Weights of a small GPT-style language model, trained from scratch on English Wikipedia.
Size: 2 heads of 128, MLP 1280 tanh GELU, vocabulary 27391, 21M parameters.
Training: a variant of Muon for these matrices, 826M tokens, 6304 steps.
MLP neurons of a small language model. Each row is named by its layer, matrix (up: input weights; down: output weights) and neuron, and shows model dimensions 144-239. Each number is 128 + 32 x the weight over its row's rms, rounded and kept within 0 to 255. Numbers have three digits each.
After each neuron's rows, "fires after" lists the tokens most often just before its 100 highest values on Wikipedia text that the model never trained on.

L6.up923:154173141175138164129106130080163114052074135134124194136132147163123103163167168126112091120091076097112135099150151167087074067110103138152182114187165118174099152120171074112133120164110110151172145113109147063067081155130177109096101161136179217143076127108139172085155123074141090062
L6.down923:090146130060126156152044116173103105133130108092185122151110131115117115102138119162109191087147146118140134120089073155126152134155126138157134135169121108089157181137079146082144140135096240106113130161181139193121149093147141167127118158169101124111156133135164163173100072136197092138
fires after: " the", " The", "'s", "The"

L11.up436:138110116179068175109129177101108070121164129084073149098093102114135129130163133162119104125171148150160135110088114135076094135131165130178104150135041138132136179154138106163136125109145112206187159170125122103160088121106105144095117081078131166103157110144195117113066178132156078172
L11.down436:103161115127121131122086143074174094114108153121146149071179139136180138117135174095139135138137146128149136142070136141092141088104144171115147096146159145122114130122195146058141108065137111066102170134118125085095099155075129078137102083188128093120084163140068125187106145122187189168
fires after: " |", ".", "|", " and"

L6.up160:182104089119102101076143177120090108173110154185127078113112186083149052183151132173128176089170115142149166168136108155130130064144171135098076134178122182154132105153147106171141110183102145084146125080105165096160141155154155147171127103094117148117119100163130093099117132129123154143
L6.down160:155130129163164099183143106129121143095162149111132155156159161109086094155153145179174128157160158083117159138098131097140132122112112108087079116159182164063081067126148125128110164121138127091064114091141162121134148133134135110166172115154100120204098124163160054132055149135099112151
fires after: "-", "|", "\n\n", " Total"

L9.up970:130127082152091152155082091088071139075122131122103122137156195153117092095134164149133151179137141137106191124105119104126126097115118077114127135193129125077143181133072196079130089137064122136153147117117158113152123155154141067115147159165113181101139164094171140144139080147197126137
L9.down970:087140143095118152158145142149069138119104071143150116130150128210098093087118141094126140126110144102093096123079106130143120081176112140142138128090181182095120118109098184096162185120133120064168083130152159090166144138134085182177137108170144168107226094110103131140129125130086159117
fires after: " |", " ", "2", "8", "9"

L11.up971:144112115127100108154146102107097091186115186059137087146059156105099099101114134081104142203193152111134117088153147103150203111112122122109093122174114152082138196111149126129176110148148131130146200123152158126138152088083141134146151108155122153178159133125121123151088149078143062095
L11.down971:113123197115081120123078166108184126069146095063146125132161147120131170117108101150131131139109076094124125170081159151118077136179130148111184135104195157192150079141113152110171175121117160104147064155100130172135113096093129102108104137110120153120062123159120167116098102153185153183
fires after: "|", "2", " |", "0", "1"

L12.up87:112095121138093159113110139107161102174111187143109147116134107183139121162132167170091177201158113145079101114156102163176148066129140156117066137104105094158161149156151159120129069128125152147121171119175141113074083163133154138134140099100153110135120139118154086136098166065141159137
L12.down87:100112053095116074112105146102157106131148118085152117165141167075079140153165173172116099133112094230062145115114084177087098137107113089152122115099137099096145138133179126138133124147132109081132144151206163092151132122095178135135129101150136134127164123155087129097092124205106145125
fires after: "0", "2", "1"

L6.up549:122168095153083158100145058154126179150173158103086100132154150150108103121161129098130161139099091105109109095133089155067126125106062113184116123115098190163095173130127174118094091134131087154155082156109152191164164076162179113066136115144145125107147105144136102156175121148172114147
L6.down549:156103138098129116114186182146110046151075158131124134163145139106110119138139178191170110161123166063142192134137188134130145107108223110095053081098135148112173126122140106111130116143126088084115180141117091132125099124085118175195120164109181130141053105091132144120116112101087136094
fires after: " "

L5.up603:124099169175051057087100099155133153077138151110127147093170195094166130135169112140114179129079076178136126099111102092092149143149142171141127158171109192119103104106134090147061133145157136167109101177152154185148069116139095147131132191115100130123170092133061104190137098125142138151
L5.down603:126108092170161093128136065114116099119129093129126149124063169144123130087162141099106111171149169152148080137170120121114117139124128129130076094130142131130099128134165116130148121121100125123142153120143085142134134149138142109071100064124144126083074179144142127117112124196156068079
fires after: ",", "\n", "b", "),", " [", ",\n"

L11.up921:147167121121065132112138118195115124138086160181141126088153087126138135164151130074061176108131163157124141105053130130131141142181089124118105120144055101118126177129159104135131120095183111132139164168151193111119150112156162081181130127149122069109078110101125121111146126136174156091
L11.down921:047098074164173089084125111129164149130191095112114120151091121061091167076200157172176146115166168131187069150128068116123143119108159081135088132122204112175117079123165125116112101119098103134158153124117092129202101144176063163147060117104136186174161061166121131118163168131098113170
fires after: "3", "2", " Nov", "iv"

L11.up1022:150099078085142152101148144107160083185113104078111150169138093124132151132117168108130156140124123130103107145162147132078144088157150128114193130080145120141149155158174156135220089181080109087168127146144052093158149098155152087129160075136071123159134104161086142153157109177151156162
L11.down1022:117146097110103132186086071086094139137136131110147135116106131108105159137116140097187153161095114112113182156149180138093164176107149139136190130088114096103092111126114109098056102138120118090117109131129129144094158117116142106136111161176163080075105066098112144129143108156138151104
fires after: "–", "0", " ", "-", " World"

L5.up628:083159102094123126139126148105086184109135187112128085099104139113156040111098132131124135141107125145090108089136142169184174144098089135153119124087136124152091167051175122153108097076145122147141180156118162105136103140096155136107123102138105075114105085182095108162108153161137101116
L5.down628:164091104067137092157203113164189119140098182098152105127129155162085124127078141137090108088142110145130082119150172127138154158088118119077139111098164116180108116148119115078173149147201129148161190083103055147074142108185098091121131143192156160103180184103085144158094175117146119097
fires after: " ", " |", "d", " ("

L5.up450:142105147143119117128098100070156188079138179112131144101055084120150173150162128163145171109077124124110135151075124117127161087204119131150143136107163189173110138120103111144156154132092134136145124127143136122095173126106147084151121112120133120169134170099124183159072111128140051120
L5.down450:085124153164148149116159070136148227184124166085119101156124109126101117115104084184128113094185139130088105102138081230043150113147165106172133138151047116127091174150141126100143150122102164150147136102130121102146139080081123092163093141163156164090102112138100134152165127138101113014
fires after: " the", " The", "The"

L6.up507:104070088116199123100115159164109137143133159112142091080097119155094117107099165096152109092080126080106061136117101149109123168134141044181149192146181175102163134173132099198110087064124125174204120110157146173134099035141129142167138168139155075163180136083080143202167089110076123179
L6.down507:160123086184084188089161140131132133110106114138126135168130149098111131139127113156102119178172122116160141146145084138151106131152142125125132079152125108119095108092162152084153064162123163069109122123133113083145118166146128118082108105134107145101054127172139109090147086141157180079
fires after: ",", " and", "),", "-", "Ar", " ("

L11.up427:102172118039143124162115125078075138100152133131128119145191195088161122107079135091117158142151087127154081086100148152172131160111081180077144119150136126146116146106147110127168083101099194155081113028109144154209081156100152113154130133099162158198139139148144150199146158088087123106
L11.down427:102159121165129136107129090120129110124132166159160126130084172100100093159075170153116126157100115115158118149109131172108132121146121101115132091146150108106078121168180111158108114103119180103153136153142166120149154099087098142175126124059137072131123138155087159142094093162087104139
fires after: "2", "1", "3"

L11.up40:148128051126109151147139134097063098096111225141191080099121130078159061127094127169087119121165109114111113113130126148115103117121191099101183127200109087078172174179176139122173181187126115103166083130122133156128176144153157072180154145124108073113087117073154140083164122097122139134
L11.down40:173136155132077126152126080098183112071142098144123179195117162141146153136109054128149111125108087108124148125103134118168201146099098192179130173074175120161092124059134172085112130155116186139150142108138095187158133119139096123096113088116109165120087111169115154158112176167165131086
fires after: "1", "9", "2"

L11.up1260:106121100166146139084207074098079124114116155114069157151117160097166126104088119143059160125135077103149127150164072183156151119140078117142077085113146146178108189098214158128129093127139103174096148154104143160135159072097117131127087143143112121081138126085158148106137101070166126132
L11.down1260:156098118069090056167194102141160138125133087113147151130149138171163130053140130083121167131164134174135097110179175107134057114044138199162117137166180166115117130090111132118141159192133127172167121124199133144141151145134146169127129160137152124093113159182139132169127170179111146112
fires after: " ", " ("

L12.up1112:150149146156134119131131170139121191091059121139080132115207168111158096140067108101111133136147110127142150156143116116139189137112141083105093090126190156137098119116106128107124126146100130069145146101124143087113164064107098183067144123162151099055097126159101099142103145171105107106
L12.down1112:057160123077154144113147162097117080111138149150129129118195150089079104114178084161143169102114124132153131112086130114123140092146174158130106140102126126061114159132198109094070095127140097124141125153062176128163090109164084089113155172125110125094148114109127086118101176141148142124
fires after: " ", "1", " |", ",", "3", "2"

L12.up1218:103170074027119129139057129066159156119078160104121099140177166114108141061082123138176154155102142087166092085156115091111167134102127113115097103135141134154046162096068164114116155159106135106134099118103162075151137098141149175107075155172160156095159179170214105172095105102079143114
L12.down1218:154110117097133125124133130102124098159120094105131113076122161110118096133135119128103130111140148166166066058119129174164119107131155169116118094153173135161095153108129182137106160072104114143180112118124170108137167111110157109133097163125128157130145121187136178138073110075067159076
fires after: " ", " (", "2", "1"

L9.up98:070153128081116093151128184154162101143180177148070158097108095132100127151149089113130095108149147130091124123135085147084140103178136185075090142141109126130155121113088140122150142115129114152130152160145170097134134133163151128162146143156113186182161083146158092045103156166142142079
L9.down98:106132132082131153084179091131051153126134120134159135173164126126154143151122163143124157174118172118131143096131175112138147130075142081129164118107149126150126108124196161179159096197133129082134148101119144101143129137074127064161128083107089116110112133123132153172177159099057062157
fires after: " |", "-", "|", " =", " the", ";"

L6.up976:027140137074142139107115127134088100145076130196083136093139145148180126168103144170128181182178111178121120154147126144111101054065138086153104124127148123139148151058186098162137116104110192128136112092204140144129078164149118159132126095087073133137101166089157053101123101141161146112
L6.down976:120173133137166153188165135155092092113107131122102090155144124082165077151074118113121134117168174088116143090132159172039144127119120100118134095130156106077122165127153150082130120130136089074180132119179100128081082098091116124139142131121088108160138152115131130145103127134132112138
fires after: "\n", ")\n", " zone", "})\n", " an"

L9.up340:106182140138077120150117110133132163061169179098146100112137120116087108185158193169132108107136154087132135112091148113139177139137150110189137113128165131076125120189158084138075089135131082139101146127078158115114149131153097044123108150085137139154180144155073170134156102091145080166
L9.down340:092132103135130096158079125110104083163093121127161156125069092124101151066068112168102148153115099113124162137086140146101123141094097142138186059152159118158136127122152102102180124113080122099165095157183187163155181099111186111150168090082172151104112095193123202103143189200148081096
fires after: " the", " with"

L9.up695:103161111112126081165151096123139142157065161158090170105135131156129172121123183169129154112137113138123104109160088090157077110093112132144126121091131153124116133100077136179157063146173090108047110083140123155146170074150146110092105132135176140135067159147192064133145120128157132164
L9.down695:166078157076140047142116130115117141127121141059101097102097148170119172062150091117068114202117124114142109201159179145160068174102136119169132122156162107099100130113100169154149153165136093149064101136200128164125140092160096092114130082061153108133106150133083206128183184153133131174
fires after: "2", " the", ",", " |", " "

L3.up453:090053082086141141160139094146091156131130111152146209147070125173100159083113177112134176161155143163143109168135091136158118116101112123155157130185142147121110135146076158176130120116111097131088130087120130202119072113095083150118150181168092109105139071078155132170160132086145122146
L3.down453:143175150083101079126153154154162131099083129156139075125149104101176068115131120182135133114115122153116145089114146104095162094112088166107090124134150105143122135128132107090142148191166187141152155145164165122147184160170102073063122095139106111126107148178111098138059076158105123090
fires after: " |", "0", " running", "9"

L6.up1206:136113098188115117134089139084123080065132157097147215071109095112064109164155155073108087080113166153105134136190144106131116100198050125179147132135116175166114143168151140159173157180150063105106158175065173158122150131142153049080158141122199151132105175106146151057169079102156137096
L6.down1206:065146111047084117102078042188112108158154109100151147126137189118059116103171095161106176140151115107132136148028128162123106090090140105130107105172162091060105117150135151086104117082132163108121080123179102171152071112159095151161141103108112078158155110135094156118199117183112102170
fires after: " the", " The"

L6.up783:133132168113123083139121158087101102111152124147071177107139121156136149137143165121143120128123130117134177156092089149119135130140120160079159133130112102166171094166090083124109123158137134092113131239099146119126189089152155076041140081136129182069150090154202147134128122137087099088
L6.down783:096118132110119163122109107146135117041201131102117172057137132094111112098174119112164168163187159145119153119117138150137152099107104108128088106193136122056073172175159137101126135101106205148107099134204088144089170101138104178093158181131112177170155169065101095123178077208094113127
fires after: " the", " a", " The", " A"

L9.up590:161176171082152102081106149190058166093190132218132107088145141152127132107136156194123120122114167097143160138086104135151114128170122142137192124108143107129113138156136083143171040163174086125153123104118134193105106182161137100143156084105075099139084132095160108121134127108130133134
L9.down590:101118172071133089165217161150165144107151106176117109095167108123094163150106153105141149150067179146137171090116138107100097095140141149113161178123195103124134119096148127116123149122108151159096157158136154165080161163143136100111116136112053135130124133140113177087111141042153109143
fires after: " |", ";", " "

L11.up568:138148203166084134153143097131116140181152085159106141150100112117158170108090109134128163129130087143078165167107082116130167139118110128137142109123163177076141150125150093148157166108132053143123070161137175102176097105161127088114076154118171131143088159089150160136158167137195158156
L11.down568:136117102142091153117174144151124097092136138089146112198134122080100126160208101131173187083068075106124145079147104101113093143161164074131137136178169137111137182186086100108149105039173098116139141120173134137065149134089180170142101158034099115124178137129105159104116111117092131121
fires after: "0", "9", " votes", " Candidate", " Party"

L6.up1089:124088159134150095176117117101097163086078187144155159074101151131121122100153127138109105135079091076076095151130130200126113163138112125129153173165148189128166063098153082106214181115126115121095155128073133115133151136177141065117104116137114134124158145077121100120104077047097147156
L6.down1089:126176136124115160110090095178170195204124136146157104133118122171085123172164136166095145116127095135146098089088109170169185059101143062169152078152059112138080163169110127178111095123130150114079113097124127135144098097150134109142102134124144144121110105162134140103222162165183137200
fires after: " the", " his", " The"

L11.up699:169124142094130065165076116162147124151114131092079145187121117184101152106139162139151149041125084082168124095189174102159148165121185151119112134096149121098104119134117131189140089117094152110121073083125132155148100093150180109123087153206136133111176052159149053146162107147083093055
L11.down699:113084099142153106092138112183242106145127116155096140141137133173083119177153114112126108140053115132149132107166125096151056107127102140116094146171127104100146235096103120117176090129147182153127170181145065080153131137119150099097120182122100114185099128110170130110183120126151177163
fires after: " ", " (", "–"

L9.up51:134179078088094149125119171148157110140133138157124088096116118139136103138133121112128133128166157059119126144061094186027089117186153132129156138122112099171143145135169152112158191158111164154204059152162121161093141158186138129093147142186103126119163174088113122074204163141127098074
L9.down51:041151192125177119144155139135083146075129152114073163156072109169087154130162057078097104084109111161129102113198112103153095129085142094130106112106129143158117177063113184149175079130161106114076159047118119105114092129149155152196075138138079155152078102127120115129075122067191156139
fires after: "1", "9", "0", "3"

L9.up176:167127170138138101205099137192096100122107135180119179160149122134140133115164101151148112027061118053145096097126132151097154109159141105109112148092099162161121119116154106132169097111105121170145177111104115137158120179060183149084109136077152110095157208125089070063132181157139170100
L9.down176:111130142100127109167109177102148132159101110124136118133137135130107156192120116201107126130088106141157120140132168098128080083121180130114046075103088164081159118125103117120180141118065116159149123118139158168124119051103100182147048212133162108116157140123080133109091158094129189080
fires after: " ", ",", "0", "1", " |", " ("

L6.up699:094090117165062109132100163075126147128099165093182155144148115176183109132094089103094082137137177068141065127100160164150115165155135126071166150127134145140073120072087109135163111186169149134141127149170164078129128110121121145093058111163157048110156130101159056121134114175097121154
L6.down699:166155123092170114150166118130155097110162121212066156084121117078097101118127214124177186153139100172153131107147138119143144118133136102156140083117142188112156146167090165135095170090066090066155092142109100140070089122145126156166161074128128153149077067151154212122198168123124096070
fires after: " |", "1", "2", " the", " a"

L5.up983:178134100160099172126164091115118111192092170141077098142128104157178113121088120108154128118182138110158131112129089160100181121098132125137061091070178090186112150124132116143140083091135151104126172153137172169125188108026190107137110110126138107176140140143158165163108038096146167120
L5.down983:145114156165174100087108148131091162091103162139094110119121120149113149088115178161079108119134229122129139182135159148128068113105169184095172133109125215177131097089111113103118124160161123143062129051154135122090093120118082144199132124163122073118099101106071107143155131128120137142
fires after: " In", "In", " ", " On", " the"

L5.up469:085141102177137145140128093133128106144081192156114099107075127108149082094156123092150137082133139155142133168076181151072094138132126087194129137080122190114140100097140148098105171142131133197125098118086177171120153102086135114140174059160157152120080131117097147202138117148161087120
L5.down469:122124145129096175129127140146152186129121100073152117103210065161063095166089095180104097117111124140112113134117137100165133140144088126127127119100123124176148161154120099078175115140155112123134173095104085113184107130126115080075090185118147074132137162112138076129173125113127171113
fires after: " the", " The", "The", " election", " v", "\""

L11.up754:120177132096130173120115123134101125113145134166123111095116122181104147156103157168122118137172151143137109146111130160065146140182157128124182159167142150144113162169168128125180161166074103104143187103109114118155151112207154145095133108121112118073126122071118062073124168179124127100
L11.down754:104144121149111142166152160152145193126100122117103119131094153097121128142089154174087157068095071160145101140147175070150069132113106086133111076083137156103150100088102082146086129137111156153118083099076077178158068109102144098139142151087133127144153123166159177134122188150175113156
fires after: "1", "3", " of", " place", " "

L5.up843:145113135120117123103157093104126147114102168146141122162110139163171130098160161159098110148172153155102101103102131147096119121141137121099117149148049143118116135089200176101168111133106136098175184124175134164141127176172120059082130198127074078140116126127156147095088069114098189102
L5.down843:098143089129143078118182150125143115077146144134099136081169102127147150148141142158126061154086136161125148135150109160132118182125127116175151130138157094107141114123151086134099086105135146112155120177116039112134094067163114176132128179111164141089115155130164158148173124166164077139
fires after: " ", " |", "-", "0"

L11.up751:128077157160099150207127119145150125150087166144106160111103090195109114080123152130130143105104175074134162139131143111124182082138187111126105206131146160116125131176147129199123126127101153185122156111100157137124115150127151148108131123155118130081121100111086117161146151084099102171
L11.down751:127165098098155084099086134143093130152100115151153173172094167147115143177127161096082054159075084111177092115105120120112119127131114133112110106104178120126137089075163124086135106136193088097195130139086110150140124186122114105127139113077076107089179123141130119139126185165149138151
fires after: " ", " (", "–"

L11.up1115:127159122132084164172110166139120105074156121139106126086121084126105167125124170109149083064082088192135083183088097127090138140114172158198140122107110179161157120108108099108144156107085087172119119055091097137107200139105209104137142103178129160087138201084120136121145108153120169138
L11.down1115:094136136175091088150125069107090121102141180142204061080160176058096089113122108051152163157115133142110131108160097090105083122144172187104161115152170118127144165132186119091177131162144133078139119178192111097117152178102106073164072087152109098151120163152144127101154134133153145135
fires after: " ", ".", " |", " (", "′"

L6.up301:087152087072103092066110126142111172145121114157069085086131168080119141080138065140150100114130138146133121124118041099137110098181126135088213096117143138117082077154200197171187095101143122122115102118127158145115145164177171121142127124113033222139106096154117089135123122119121196144
L6.down301:175158162087108196107122139088131120178169074107131112097206160104039130127127148169075143098137163150155137091136102162143106055084113148111180103120159126161097147180117169142123149119135160147202138168149136138158090178091167079114173115142065145085136116161100123132121153058184139167
fires after: "-", " |", "|", " Time"

L5.up902:131180128157141133068122154155113128158110107102108154074131092168183085148141144169100155142162138102199161129146157137107056089131110165137131091093166169104112141143127122124127117145156115137092106132117211157134129013096103097166125118090146136166193142102119119119186105141141073141
L5.down902:097157059126075147169047111104149096142144047120175117176167106175071090135099147194107125157066147138113087129067168152145145079173115118126104147195126110132105226065158126100175103113085133145086146126143120146151115150155160170123100151159170141131160111142125157047147150160094120110
fires after: " the", " The"

L12.up1061:081127134143124168082117094061147138144093061131124135144168176123070147089156059141117129147174141148045149171127106149153155115101127117118153107063121159146117137164157085139099105148089141131120152184145121157109064069135172074120109138191126157153101153123144085131116133224117134115
L12.down1061:161082153131157151204130122185115158123117163176161125186095078073115153189138160117144115039089161124140138102114138108133154111153178128145093136184086142107136135161044165109115112077130110108125147068061159081154150156158086157130152116109126064085106094148086134150157092029094149221
fires after: "9", "1", "0"

L5.up21:055124143140144101116134132107116093130134102135128200118113127105133166107160181177114107134088099111177123059131117116160105063107156116168173065111146167138128141127152094173118141111111117164172108116090124148114163123128147105106105110104143179147102145140117093145213081115154134104
L5.down21:104094088109137104107110153085128096117147161129125101174092110167125073153102094106079141108156145169098134174146153155081082121122156103084112141155138110141152163089134160132174132141145096109108094159105145148150121103149148201114113146174144135176170169051132120176045126165148200118
fires after: " the", " The", "The"

L5.up1155:140119138162127121137136155159159064145135101113147063141173121136220103156140101144093142085167149197074168164117144150153097111159126138181122127120139158115087134170100119203099131073130109117177086140095127138169181094096085169155103107136132088144164121096129128152136167146119156128
L5.down1155:139144107141173125120166082112114068115090158125056142163109164122091113117117092148153166108117164112113092182092127143122147144127208035122150099122169119135088161148147089139111190127111092131129116132092180124114152191125127070123150117134106092123128105115155148130107045123111092120
fires after: "6", "5", "9", "0", "7", "3"

L9.up805:145074123111137125149076103150100092104142088131112065102148156127134071162104160200109179082109125114103147110145072134048176116089105133125093134136193178107135216185180137134144175203118071078146171138128109120119120138210158117119099152111108151138099128117142124159149097131141118087
L9.down805:110130167142143116109121162110125122125102127132102126140177111113110169069063126089088097163086090124119142143170135113159089097131158082158089170112136092159131112128097104059119077184141186117128056070163178114124151089059086096123151094168141108085145106097084168120108218165176139175
fires after: "9", "0", "1", "–", "In"

L9.up479:168119196118157104100125104193088146086152186146099140120138124173105129097181111090100107110103145124100038138106139158112137128152149190094132144130109143109122110140191144177187147097132117124122104145104112141125137140115168103040155092125109142165136115047126124145103142159151153173
L9.down479:111107128167161169148185101127158129125179139127115145094108128164091124129138157058102125126106152096164172078144176170108127145151146116106134072120097098136139157136096128110124114119113182066105136199159167088072166125098172066159141119155108090120078122133112117120097124128116151150
fires after: " |", "|"

L6.up875:091111067157142060095098109125109171142150126073095168164130134144146097099144068096140098130168101120102057173080109193150094120128026135072150111100128188103105116157122092112175101133130138192172143148139128123131077107104113114151069143105154110154117149144148087083163182168127145097
L6.down875:148151131017159159163154135113123121105114163163144098156132135136156150193074155103091148145095135174128108098166113103121150133116143111146114108115096094145096160166128155100202146106203184090065143094092145173131141127094091147120132135188131150097186170155138199138112140115127099134
fires after: "2", "1", "3", "0", "4"

L12.up36:070135140103130126148146139117096143108092193168137225153122157084140160124015144125123134109151167153089095137093118134076148148158138115097130134120146128153155129169182117080083159163187161108116112077114126171153094122107138123093107146096091090196157122103147143070137121113105116134
L12.down36:081100094166139118117137154163117148148152168134171016045124124160136072186181118152145099144103158069158081127115125119159124140121130099120141144131150140130137079129107154115177130065105152123157089126124153118168136161120178136122111121168154125162125138076111139096137116153149125135
fires after: " |", " to", "0", ","

L9.up679:099175093115170161151152152105116106122146126153168127092130142139156105129139164156088080167118155143130128141103116169090067146116102123146180147162112157105163164131141120129146142190132075167191145142098135150109125128072142120068121153178145143133054202130127117130116067091169124110
L9.down679:121110139145101116152144159117129130163163168120146105102184143118091179147149064111151158097117213134116163144142106150091147173128120184113171123139125193127108155107121128164154127157122089112190104185183147149160168208122095105118146152110151156102110115163128161140083118156145141105
fires after: "1", "9", " the", " ("

L11.up602:156114114163104160135147130090115035143147186162144170099142119102134134142151150175171088090183080116147175127172103122140146176149097146121099083163158115121160111062121123115160088116132145154112128086081197167099045072121174131115076154097104097093139171082162102149151163105172111134
L11.down602:130092105134131085141143112087191180107087089068119150183121151172142123134093080143126181120122166146115074174172131128103130141143157195151158129132156119076175089162164095117148086083142091130142130137145105088142149123105152145187175112106158141088155083112128140097082062123123084122
fires after: " ", "–", "And", "2"

L5.up202:100156114160167080093058137107115127153108132172125139131110113086156085160185145139147076105152107052120164113126147105170094130104099114123148081196137116090108133188098099109201144163152110137070171200120173158094138098141107076133104066173137136135117156096157097075157134089143101072
L5.down202:163167155130080194130160079163113192087168152094116135142123145110138136102132150096104128077107097133112131127076177147084117036112085099155161138135091109134074150109118136142105081128118140146130079040133111152130150168158086105133128185124191142107096144120127154160140107166087144134
fires after: " the", " The"

L12.up471:170122151103144124125134103166141136171158112098123079130173169109169119136119153111156165163167110092124076140187155093143160131052086112146099163064083182141108125110088124133173131117150169173162118114108145080145113124112161143157087163177086110113129140181143092087143145125094128128
L12.down471:102091143149145164124121120052147148145061136106099132160149177069080102141101161063130150131176103099116190109089106114075079124099106139100115078153131144152158133115133141040124188161149143086130115117142148202104095146079111081096148147156078098114131107169126157131097129133063161106
fires after: "1", " ", " in", " the"

L9.up954:121147119113140190151167132177126154116081148127166077117171117075093112145162155166037151137205169118103141160153113174137148153173114126140127065122118161167166088148136107084137156163151127096098127186131130094097131095153125075162154078113096128139105104135143139102065157120157070166
L9.down954:114075077133125114096115132082109122112135108148108101162083150133158132165122105141197077162065167161178118129096177100154146117121115140150112160109090062142119158137140170121099127135092139116176161098116121136128128139103158141107159110107166192117118131166153112118154155137126168142
fires after: "2", "6", "9", "5", "0"

L5.up88:113110137146144189135201135156074122112111045146104143141156147142140157102151168129143169096099129132101089114104117119149070067112144101160138146117207127127156161172140132081161113144106132127159129177153071117155135046167104126131136117114158126085108162195157148098138124101125133188
L5.down88:151133114140150093092159154096111158122124245105161147140126114137183115118141147124104000153103154109148173166146146098087204195164177139092069146140049152136128074141087061205133136152143106126131118108138114133118120098114158130129151166122116067156141110053107090134133153185151124101
fires after: " ", ".", "-", ",", " ×"

L6.up518:119179145120137099137154159118141107205176172137093097099113147132098142120123119132118155118151174143158106133117114179101172050143141079092175093146174135151070103142167129184135083176104180114129069098117138140144186109153183161101144117146081104160135087125106119107133088125148150115
L6.down518:125125088173115165156131145049143118097108183153133180112110140128058072131075135154105159145094135143157186126122110174145117137111135110073179070201137103107081129128112149136165115116105147134163119129127065184096176101071095145142171124100083149123105138138179070130121118131086071090
fires after: "-", ")\n", "|", "\n", ")\n\n"

L11.up1229:079121138176103153151125101095087124138176144152107160138158158167064119067093093116094167112150162163138096188098052102116104109122112104181155120140171116148076059158084103160158140128173047148119114066129151135119151171125166124134182124134104157101097104148088043098115076108087070120
L11.down1229:141162079127087098111166158106172159050067157140143166102122179180148111157157081104100174159116087182116098121172176134162115099113121124071167170088157085077124141098117126109115054150178162155111128146145113051142145136135088099110092118167179130090111155132116192151120103158143083085
fires after: " |", " (", "|", "-", " with", "0"

L9.up960:141126127094161171143134203109121120075165152139113079090080173143130148167120139103168179182110112138142083110080100138091129112158090154126136164130127132113092153194119149202139123178084124092196148091109203137113123154138090117116120118164081167153131085122145161144094154067112066143
L9.down960:123101157144094134097168156154141127211163087157130103098141139132146089130079173100148075096144147146153075193089129176120139097143109140098172169085120121130114127118143080160163128183113117147155048147104146096206113153093106115075064142166086133126156114179132108116114094107131099100
fires after: "2", "5", "3", "8", "0", "9"

L11.up401:196072053157092086139104201103068133182123125103107121138190104122107189139076108167093079135143116089073115119156123204153120113125106066099108155165118152099081224163126095118126147115145127096107119135128054085142146110160150073084105114171142109176076183159082040135123160116172162165
L11.down401:037171127121185099184136127105168149138149088130120107163125140105119152119088075194114166151055145133152141099131062090097147093140150138153048113115113075159076034157159107109140095134080106153132104159091136122157159164109060164121175172087162092068141126117126139120122066133129100162
fires after: " ", "0", "–", "-"